MLP neurons of a small language model. Each row is named by its layer, matrix (up: input weights; down: output weights) and neuron, and shows model dimensions 128-255. Each number is 128 + 32 x the weight over its row's rms, rounded and kept within 0 to 255.
A block is one neuron, or neurons of one layer that tend to fire together. Before each block is what it responds to, as a language model described it from the Wikipedia text at the highest values.

Description: Determiners and word-piece fragments. Mostly " the" and possessive 's right before a noun (Out the Lights, paper's, war's), plus mid-word pieces like heav-y, Nav-y, flam-eth-rowers.
L2.up31 [133  69 150 107 165 152 104 128 155 115  85 131  82 134 109 168 114 123 113 116 118 117 109 155 144 134 182 131 102 119 136 111 139 123 148 158 144 220 153  90 103  94 147 140 120  99 133 109 144 143 122  95 108 120 110 147 175 136 149 109 118 136  86 101 103 101 149  67 121 129 150 118 132  89 118  93 127 160 126 117 177 125 154 110 134 111 188 134 130 109 183 143 142 123 161 150  78 127 147 143 174 118 126  99 111 164 124 166 141 122 120  93 173 147 151 106 137 150 126 101 209 196 147 132 138  94 107 148]
L2.down31 [132 143 193  98 183 153  53 166 144  95 114  72 129 117 160  78 168 136 121 160 129 103 102 114 111  72 137 131 129 161 135 110  82 154 153 130 150 139  86 207 173 131 141 114 124 139 162 132 128 136 143 105 157 144 107  82  57 132 118 139 194 143 129 139  87 164  99 123 168  85 132 121  94 175 147 173 117 164 137 126 157 105 145  66  84 157 104 141 122 161 111 104 110 141 127 128 150  66 126  93 149 146 134 124 135  98 163 141 137 163 128 161 182  87 129  97 141 149 138  74  87  94 181 127 110 162 117 122]
L2.up177 [142 151  86 148 147  76 104 123 124 127 100 141 100 162 141 143  83 141  76 118 138 131 100 159  71 115 177 183 133 152 137 130 139 132 141 130 180 148  51 144 133 130 152 136 122  65 121 173  80 134  63 158 120 103 185 115  73 153  89 101 120 126  97  99 181 143 125 141 121  99 140 159 127 177 151 179 150 154 192 117 155  95 120 102 108  94 179 139 127 134  50 170 108 136 205  95 123  59 153 153 122 134 147 101  71  91 153  95 148 106 133 142 130 151 118 111 169 171  63 121 159 106 131  93 172 126 112  71]
L2.down177 [102 137 109 125  72 104 103  66 138 128 195 139 151 137 143  82 138 125 159  89 105  92 115 132  86  88 130  97 149 135 150 158 159 104 145 135  95 112 223 147 101  68 129  97 100 192 170 161 117 136 149 124 129  88 104 114 132 137 136 121 121 132 166 143  99 147  95 141 122 118 129 123  86 169 126 162  64 119 132  99 127 162 142 164 149 138 104 144 109 134 130 161 168 116 163  74 125 109 108 143 164 138 142  90 211  82 137  68 111 135 119 112 168 106 135 196 101 159 113 111 104 124 132 117  84 120 115 105]
L2.up304 [126 119 122 114 149  41 155  69 114 119 138 136 114 136 149  61 150 198 156 174 146 122 122  91 127 186 143 119 153 124 100 146 138 147 142 129 157 120 172  65 121 189 139 103  98 115 110 128 153  99 158 154 102 122 133 107 122 105 113 148 160 134  97  93 112 145 142 157  88 160  85  74 147 136 176 114 107 182 166 175 131 151 135 110 128  88 190  91  70 109 165 100 122 140 157 123 127 106  83 131 111  69 128  58 138 140 112 112  90 100 148 161 101 151  82  80 132 138 143 117 112 209 118 166 200  89 109 106]
L2.down304 [ 86 129 153  84 134  93 116 160  86 144 132 120 174  93 122 113  74 172 155 120 190 167 110 150 110 167 176 163 151 225 157 142 176 102 170 151 121  89 124  99 168 135 115 130 123 107 147 147 138 161 129 127 128 181 103 105 149 144 125 146 128 115 111 135 109 109 131 107 144  84 134 146 136  94 132 161 145  89 113  56 129 143 109 106 148 132 181 109 130 145  91  93 198  52 180  60  41 108  68  88 157 148 131 159 133 134 130 139 140 121 132 148 148 121 121 167 105 115 111 141  92 153 182 168 185 169  87 115]
L2.up376 [ 84  58 162  75 163 126  66 128  77 119  96  79 139 138 126 154 104  95 149 103 143 118 171 169 102 163 155 176  92 144 129 113 138 148  99 105 152 170 124 129 129 117 220 132 102 131 149 121 179  96 154 114 118 105 104  96  68 117 128 121 171 161 132  82 166 147 124  63 100  95 103  96 123 203 164 142 154 156 129 165 209 122 145 165  94 114 171  92 108  87 138  76 128  83 128 141 124 112 138 146 144  92 162  93 107 152 124 155 140 101 126 144 146 134 108  88 134 139 107  74 221 147  56 107 130 144 147 149]
L2.down376 [156 112  98 136 129 142 123 146 190 103 145  97 133 145 150 117  54  50 130 148 113 184  99 129 101  99 119  90 136 255  84 147 115 146 185 125 123 147  57 158 157 192 140 152  90 126 140  67 170 153 128 147 134 101 161 125  76 156 102 117 144 172 180 116 149 150  90  98 150 117 167 141 117 139 171  59 113 122 117 148 108 136 100  85 109 173 135 144 131 158 166  92 161 136 166 138 127 120 141 147 116  99 134  98 161 112  65 105  95  97 144  88 145 135 120 112 130 107  97  74  98 180 144 163 167 193 120  87]

Description: Word-initial letter C. Single-letter first pieces of split words, mostly capital C in names and places (Craik, Copenhagen, Cabrera), also lowercase c (collapsed, careful).
L11.up92 [128  66 190 129 148 127  99 147 138 144  91 100  85 132  88 134 130 129  87 105 114  96 175 129  98 123 136 190 120 142 167 131 148 144 184 168 138 117 167  83 143 180 169 101  81 142 143 202 138 144 129 105 161  99 158 109  86 128 109 123 150 113 158 137 134 152 102 164 103 134  61 101 179 166 125 102 102 193 136 155 146 180 106 162  99 112 180 122  29  93 127 121  82 164 128 133 128 146  74 138  80  87 178  91 114  93 101 144 189 101  91 132 112 132  76  87 179 143 172 119 188 153 114  91 111 153  97 111]
L11.down92 [122 148 128 129 108 117 145 166 157  66  98 120 110 191  66  56 107  96 114 147 144  60 121 104 133  80 105 108  65 107 169 139 206 141  81 122  84  90 126 153  96 131 120 141 155 149 184 102 124 199 143  99 129  85 136 200 126 174 114 182 152 137 126  76 136 174 129 181 165 167 154 173 173 109  97 130 108 156 106 150 109 130 112 181  70  87 152 202 101 112 144 100  87  79 107  76 119 151 152 139 177 142  76 156  90 140 107 124 120 121 170 158 170 126  94 128 115 128 151 147 112 165 189  91 128 167 161 113]
L11.up103 [148 118 148 137 126 133  62 171 154 127 101 170  89  96 108 104 116 140  97 122 137 145 119 161 127 172 114  56 160  97 131 143  85 132  94 143 150 130 149 111 139 151 129 132  89 132 144 133 117 102 164 190 117 102 139  70 124 103 150 107 167 129 158  69 135 135  91  82 104 123  64 131 110 157 129 158 124  98 112 170 179 169  97 177 146 129 189 126 142 129 134 131  93 157 175 160 141  68 104 143 112  61 141  95 107 127 157  91  78 135 110 147  96 162 119 141 113 167  98 137 163 128 115 110 146 116 145 133]
L11.down103 [133 160  86 111 104 129 155 194 139 163 163  80 141  65 125 134 130  66 164  67 179  72 102 141 103 154 135 118 124 168 133 165 127 104 132 155 115 102 163 138  84 130 123 130 124 176 124 126 181 140 162 109 133 111 138 133 173 115 111 190 127 134 128 101 123 156 121 146  76 118  89 120 156 136  82 146 138 154 186 160  78 133 150 110  95 119 140 107  94 180 112  76  68 143 164 102 116 146 170  83 133 157 130 133  83 134 113  62  77 127 152 116  77 122  84 158  84 134 113 167  69 113 139  98 145 169 119  94]
L11.up279 [107 155 161 142 102 123 106 116  60 127 138 169 128  74 128 159 180 136 114 114  93 125 112 130 129 150 151 133  99  88 121  85  97 103 134 130 123 146 127  88 154 143 150 155 155 150 163 182 149 159  93  97  83  65 146 164 146 154 134 111 165  93 125 121 115  90 130  44 150 143 154 127 110  84 112 124 101 208 145 125 135 171 116 188 160 183 193 143  96 139 134 105  31 159 145 116 187 131 153 163 103 122 201 132 102 106 209 106 107 181 102 129  95 177 131 137 144 138 166 127 118 159  78  98  81 169 111 153]
L11.down279 [114 100 150 159  75 142  95 141 151 104 142  85 132 129 111 170 138  55 191 135 115 130 145 134 144  67  71 114  82  70 116 176 141  79 142 159 117  44 122 104 130 159 171 145 126 114 117 130 140 127 102 109 170 137  80  89 173 166 168 130 105 127 134 163 143 120 135 127  91 104 107 108 151 204 122 156 106 150 139 142 125 100 148 146 132 125 125 118  83 125 160  85 161 161  95 167 147 114 143  96 158 108  77  76 155  89 100 150 203  50 175 100  96 112 112 122  73 111 143 199 106 174  85 163  51 178 117  98]
L11.up865 [143 114 158  77  90 127  96 121 167 125 124 134 101  68 125 146 113 102 148 136 101 106 127 145 145  95  98 138 111 120 136 136 156  98 157 156 136 111 147 140 175 116 169 167 136 143 115 135 128 131 160 160 154 111 133 101 165 123 117 170 134  99 163 127 166  98   4 194  64 177 110 103 137 126 145 123 153 160 152 171 135  96 124 193 144 133 149 141 106  87 161  99 130 131 161 116 138 118 185 134 136 130 173 103 111 118 157 134 129 127 136  90 146 150  91 135 129 173 144  93 109 193  64  94 196  74 113 114]
L11.down865 [172 120 126  97 120 101 102 126  88  68 173 137 151 107 131 149 138  90 190 104  78 182  87 172 130  91 153 127  73 200 141 151 116 112 116 208  98  84 187 128 138 121 115 137 168 172  86  96 162 122 211  84 157 145 107 124 152 147 167 159 149 128 125  78 152 121  88 107 136 145  79 101 130 116 142  63 115 100 113 163 148 131 149 162 102  87  65 118  91 106 142  85 106 171 116 128  81 182 119 173 138 107 118 163  96 131 146 107 111 101 128 111  77 109 162 106 144 135  90 161 123  86 162 129  83 135 123 127]

Description: Token after a short onset. The second piece of a name split after V (Vl-adimir, V-an, V-ia), and the word right after "on"/"in", such as the or a date.
L3.up147 [142 113 145 110 110 123  98 128 121 161 145 162 130 155 139 148 178 177 142 135 101 121  90  40  72 151 112 147  93 141 106 155 118 140 145 138 166 103 115 137  91  88 172 120 101  91 168 146 153 158 164 136  62 146 150 117  99 157 175  96 158  94 109 114 134 148 112 144  43 120 146 155 186 184 110 177 121 119 153 147 127 199 110 109 127 131 194 179 176  98 128 170  95 134 156 138 180 118 120 165 165  80 126  82 116 113 138 128 101 107 170 141  76 109 101 139 114 119 120 103 149 119 106  94 119  92 123 145]
L3.down147 [124 107 118 174  79 138 193 182 123 188 166  60 154 103 132 114  97 142 139 144 114 117 118  93 152 169  93 122 186 174 121 138 127  46 115  82 118 121  55 121 144 188 167 107  92 171 151 142 119 106 117 171 138 150  83  97  89 132  71 100 154 103 112 103 127 141 161 109 123 125  70  93 100 151 164 155 115 168 139 165 181  80 158 136 204 119 130 113 145  96 128 120 100 133 131 114 143 159 131 149 171 179  81  66  95 169 155 116 100 143 161 145 127  99 160 122 167  81 120  98 144 119 117  90 150 116 140 107]

Description: Name and list-item boundaries. Fires on the first word-piece of a new capitalized word inside a multiword proper name, like New York T(imes) or Kunstmuseum B(asel), and on line breaks closing infobox list items.
L2.up8 [110 124 199 133 136 143 135 178 116 187 116 129 114 165  99 155 201  97 140 144 121 145 112  99  54 153  95 139  79 110 156 136 110 169 171  64 162 104  89  93 142  95 133 115 141 118 160 162 138 126 100 178  87 150 130  97 104 139 193 121  45 122 132 180 163 133  85  98 162  64 111  93 138 105 163 119 111 160 165  90 205  99 147 101 127 105 109  60 121 116 136 195 157 165 178  77 163 122  66 119 148  86 100  92 162 119 112 121 134 154  75 151  58 174 140 100 164 117 155 106 110  76 107 139  66 129 101 106]
L2.down8 [152  92 192 131  84 162 144 120  80 128 131 162 125 124 163 201 202 100 120 103 116  99 122  74 121 174 152 144 120 159 154 149 101 220 135 179  82 106 119  68 144 125 178 135 163 116 141 126 108 181 133 165  86  85 174 106 160 142 133 150 104 139 129 170 141 152 175 101 176  83 159 150 136 100 145 108 142 128 184 176 139 134 147 140 169 181  80  99  77  73 122 143 164 152 196 105 150  96 131 142 121 133 107 101 123 151 117 117 101 132  89 154 133  82 119 160 142 128 111 112 140 119 125 128 150 151 131 111]
L2.up22 [138 104 171 138  87  96 113  65 127  54 114 148 135  99  87 144 132  97 144 110 118 128 128 136 134 147  72 221 133 110 138 120 131 154  60 152 163 135 142 159  89 110 129  60  90  81 142 162 170 163 167 135 130 103 181  93 134 144 101 148 129  93 123 108 142 122 123 127  87 161 175 184 108 123  61  93 118  89 100  89 111 120 178 112 112 111  99 125  56 123  75 164 171 130 139 110 100 116 123 149 124  97 130 146  93 148 138  94 140 161 126 160  76 116 132 125 146  92 127 154 136 148 190 142 108 116 125 182]
L2.down22 [100 152 123 118 126  92 137 113  89 171 161 163  96 140  83 173 133 130  74 120 127 116 122  51 133 106 123 155 150 129 163 139 164 163 140 144 118 106 155 170  93 155 125 170 166 153  53 159  91 163 110 137 147 110 134 126 103 134  90 130 149 138 101  69 133 129  92  53 117 144 133 105  57 131 102 124 156 158 122 137 182 123 199 125 102 122 146 145 119  97  96 118 151 161 110 112 213 173 107 116  60 107 108 159 130  98  78 153  81 116 142 204 100 149 138 133 131 154 106 167 183 144  84 126 156 151 130 149]
L2.up50 [160 121 190 147 141  87 130 131 108 111 111 135  52 158 121 146  97 121 129  89 145 204 119 160  83 126 151 186 141 126  66  98 121 108 100 117  99  90 133 123 132 106 152 130  76 183 132 141 111 100  78 121 136 134 154 103 132 148 124  81 121  34 101 202 138 130 114 106 139 141 136 108 132  99  94  96  90 162 129  81 134 128 196 114 121  75  92 132 109  73  95 127  94 149 111 135 139 129 108 116 117 157 179 122  83 101 194 121 134 112 129 180  97 135 128 192 172  82 165 142 149 146 107 124 104 121 136 155]
L2.down50 [186 113 175 129 154 155 143 182 101 130 132 121  88 140 126 152 112 133  92 143 121  99  70 120 113  90  81 131 123 165 136 159 123 116 106 171  79 167 147 145 149 148  67 177 186 141 115 136  24 155 150  91 145 124 156 204 117 143 107 173 137 147 177 168  98 157 179 141 126 176  70 109  99 170 132 110 172 103  89 111 158 170 137 164 156 120 164 167 141 132  99 124 175 134  85 104 159 118 133 124 122 165 122 102 107 120 111 147 109 110 118 128 117 160 100  78 143 110 114 174  76 129 138 112 153 174 102 134]
L2.up102 [173 153 175 111 125 153 153  62 117 120  94  91 116 150  97 149  93 132 148 101  96 132 139 152  46 120 108 178 138 106 121 120 157 163  92 100 159  96 111 115  52 180 103  77 121 161 148 140 127 110 145 109 173 126 160  79 130 166 131 150 164 138 132 154  89 119  86 111 103 158 123  98 138  87  91  97 144 128  87 121 135 154 112 100 171 105 153 107  85  76 144 182 111 118 179 109 147 117 134  99 135  83 109 147 130 159 185  71 105 181 126 186 110 138 107  83 174 166 119 152 163 134 173 147 122  98 146 163]
L2.down102 [150 145  96 127 224 106 179 130  94  86 117  92 122 121 142 115  71 109  78 132  64  75 144 138 172 123 109 112 104 132 106 105 122 179 135 137 125 156 116  89 116 156 110 151 176 112  93 136 190 186  88 103 128 126  96 184 163 168  48 149 102 127 105 121 126 155 142 139 151 168 151 115 131 151 159 198 122 156  87 162 156 129 135 158 156 105 112 136 107 140  98 130 146  70  75 157 146 142 152 112  85 184 122 113  87 109 133 117  78  45 160 162  90 168 147 164 159 179 154 146 116 134 124 109 149 140 140  54]

Description: Time and place phrase words. Mostly "the" after sentence-opening or scene-setting prepositions (In the subway, At the church, during the), plus day digits after months (May 25) and "to/until" before years.
L11.up100 [108 127 136 102 158 125  65 128 164 186 163 120  95 146 148 127 150 173 150 165  89 106 101 161 116 174 111 132  72 151 116 144 102  98  99 115 146  83 134 119 146 119 121 172 120  71 109 160 133 126  92 131  89  97 134 115 109 125 144 147 192 108 176  95 155  66  63 164  86 105 101 149 147  89 135 164 158 162 120 125 135  97 135  84 149 126 156 117 104 101 213 187 143 122  92 105 148 145 129 124 147 143 105 131 102  93  90  96 150  72 162 136 140 119 101  80 114 167 105 129 140 121 135  59  94 178 108 104]
L11.down100 [129 182 146 131  85 133 120  89  77 158 144 131 149  56 125 122 171 160 176 159 129 110 108 166 117 110 100 124 178 149 103 108 118 129  50 123 159 156  49 117 128 188 143 166 155  74 146 116  95 126 159 105  60  96 192 119 129 140 119  71  91 124  96 113 125 106  91 114 115  74 133 145 124  70 155 130 179 220 113 142 156 123 108 142  71 141 158  86  83  93 176 120 107 119 132  97 181 117 118 160 140 154 122 166 105  99 117 164 113 103  78 144 165 182 104 139 108 109 160 143 123 161  51  87 145 183  99 124]
L11.up127 [ 69 145 157  69 178 162 148 130 165 145 125 104 146 132 134 124 143 110 118 170 109 118 109 179 164 156 126 116 110 114 120  66  52 140 133  56 164  61 171 141 134  63 193 132  58 118 154 160 134 123 196 142  98  81 137 165  72 163 123 117 105 113 112  96 154 111 114  54  86 194 119 120 148 117 137 149 120 134 149 102 138 159 155  91 137 179 135 125 115 151 140 141  93 142  60 104 124 104  94 165 105 175 175 168  35 154 103 121 100  99 106 130 158 164 128 144 149  87 184 105 130 140  87 126 102  86  77 123]
L11.down127 [133 111 150 137 133 128  53 178  91 120 147 124 171 130 124  87  61  83 149 161 143 152 157 113  91 165 150 145  63 146 119 138 131 111 135 200 106 111 112 159 169 166 155 173  77 104 108 119  93 120  85 128 129  71 143  79 146 130 124 109 138 151 173  82  87 113 111 131 130 164 141 159 109 122  90  87  90 108 164 139  92 139  51 167  77 136 137 206  86 108 163 107  83 100 127  82 150  80  84 142 120 136 172 113 113  97 118 131  83 108 161 171 161  91 136 136 150 146 159 130  88 113 116  63 110 126 171 186]
L11.up302 [ 67 139  59 106  75 125  90 125 124 145 115 103  78 138 132  95 143 120  83 130 149  75 144 165 134 158 117 122 119 123 224 127  89 155  91 100 162  82 139 142 127 141 172 146  90 127 170 200 165 125 130 138 148 121 179 100 121 135  25  93 126 119 112 119  98 112 169 144 116 139 150 167 105  97 166 139 113 146  81  99 122 131 146 163  96 168 189 111 125 103 125  92 114  98 152 165 135  98 140 131  99 113 178 107 150 138 138 165 145  94  46  99 143 125 182 153 119 134 179 114 165 112 130  87 141 167 161 114]
L11.down302 [197 141 104 147 128 133 126 119 180 148 117 136 188 142  79 148 126 113 112 195 146 133  99 129 139 145 100  99  84 138  52 139 188  99 157 174  97 123 122  26 174 148 128  90 136 135  83 114 147 113 146 121  88 119 101 114  99  96 135 132 170 145 103 125 156 103 114 123 172  81  80 140  99 142 114  71 154 118 112 183 171 198  69 108 128  93  55 173 148 131 176 127 151 140 117 142 142 113 107 190 148 108 140 117 159 146 114 122  95 137 145 100  71 133 119 119 104 108 144 108  68 127 155 139  60  68  80 125]
L11.up504 [ 78  93 169  91 145 133 124 111 119 169  94 157 117 107 146 203 136 129 137 175  94  78 123 111 122 145 105 158  67 115 120 134 109  84  88  91 185 136 185 175 143 110 165 169  45 150 144 156 148  90 208 118 125 165 168  71 129 172 140 159 138 101  99 110 116 178 141 121 138 134 113 174 129 115 146 175 133 105  91 116 144 147 156 135  99  75 147 119 120 156 114 139 134 142 121 110 166 133 151 141 135 155 119 127 144 123 125 133 194 188  96 144  98  95  50  84 130  83  95 123 146  78 142  79 130 130 107  79]
L11.down504 [ 51 140 139 160  72 107 187 139 123 134 137 128 112 119 163 108 131 120  88 151 173 132 130 130 129 123 129 116 151 149 107  84 159 145 120 142 109 163 137 173  98 136 116 129 143 117 159 118 147 142 109 160  89 156  88 179 100 129 124  66 121 141 110  84 146  93 100 105 146 135  67  94 119 176 119 123 152 132 164 151  95 134 112 181 125 148 143  93 176  86 108 103 134 160  51 188 110 109 151  65 122 173 144 159  83 166 199 155  90 150 133  76 131 183 153 147 139  67 111  86 171 171  58 147 124 143 133 126]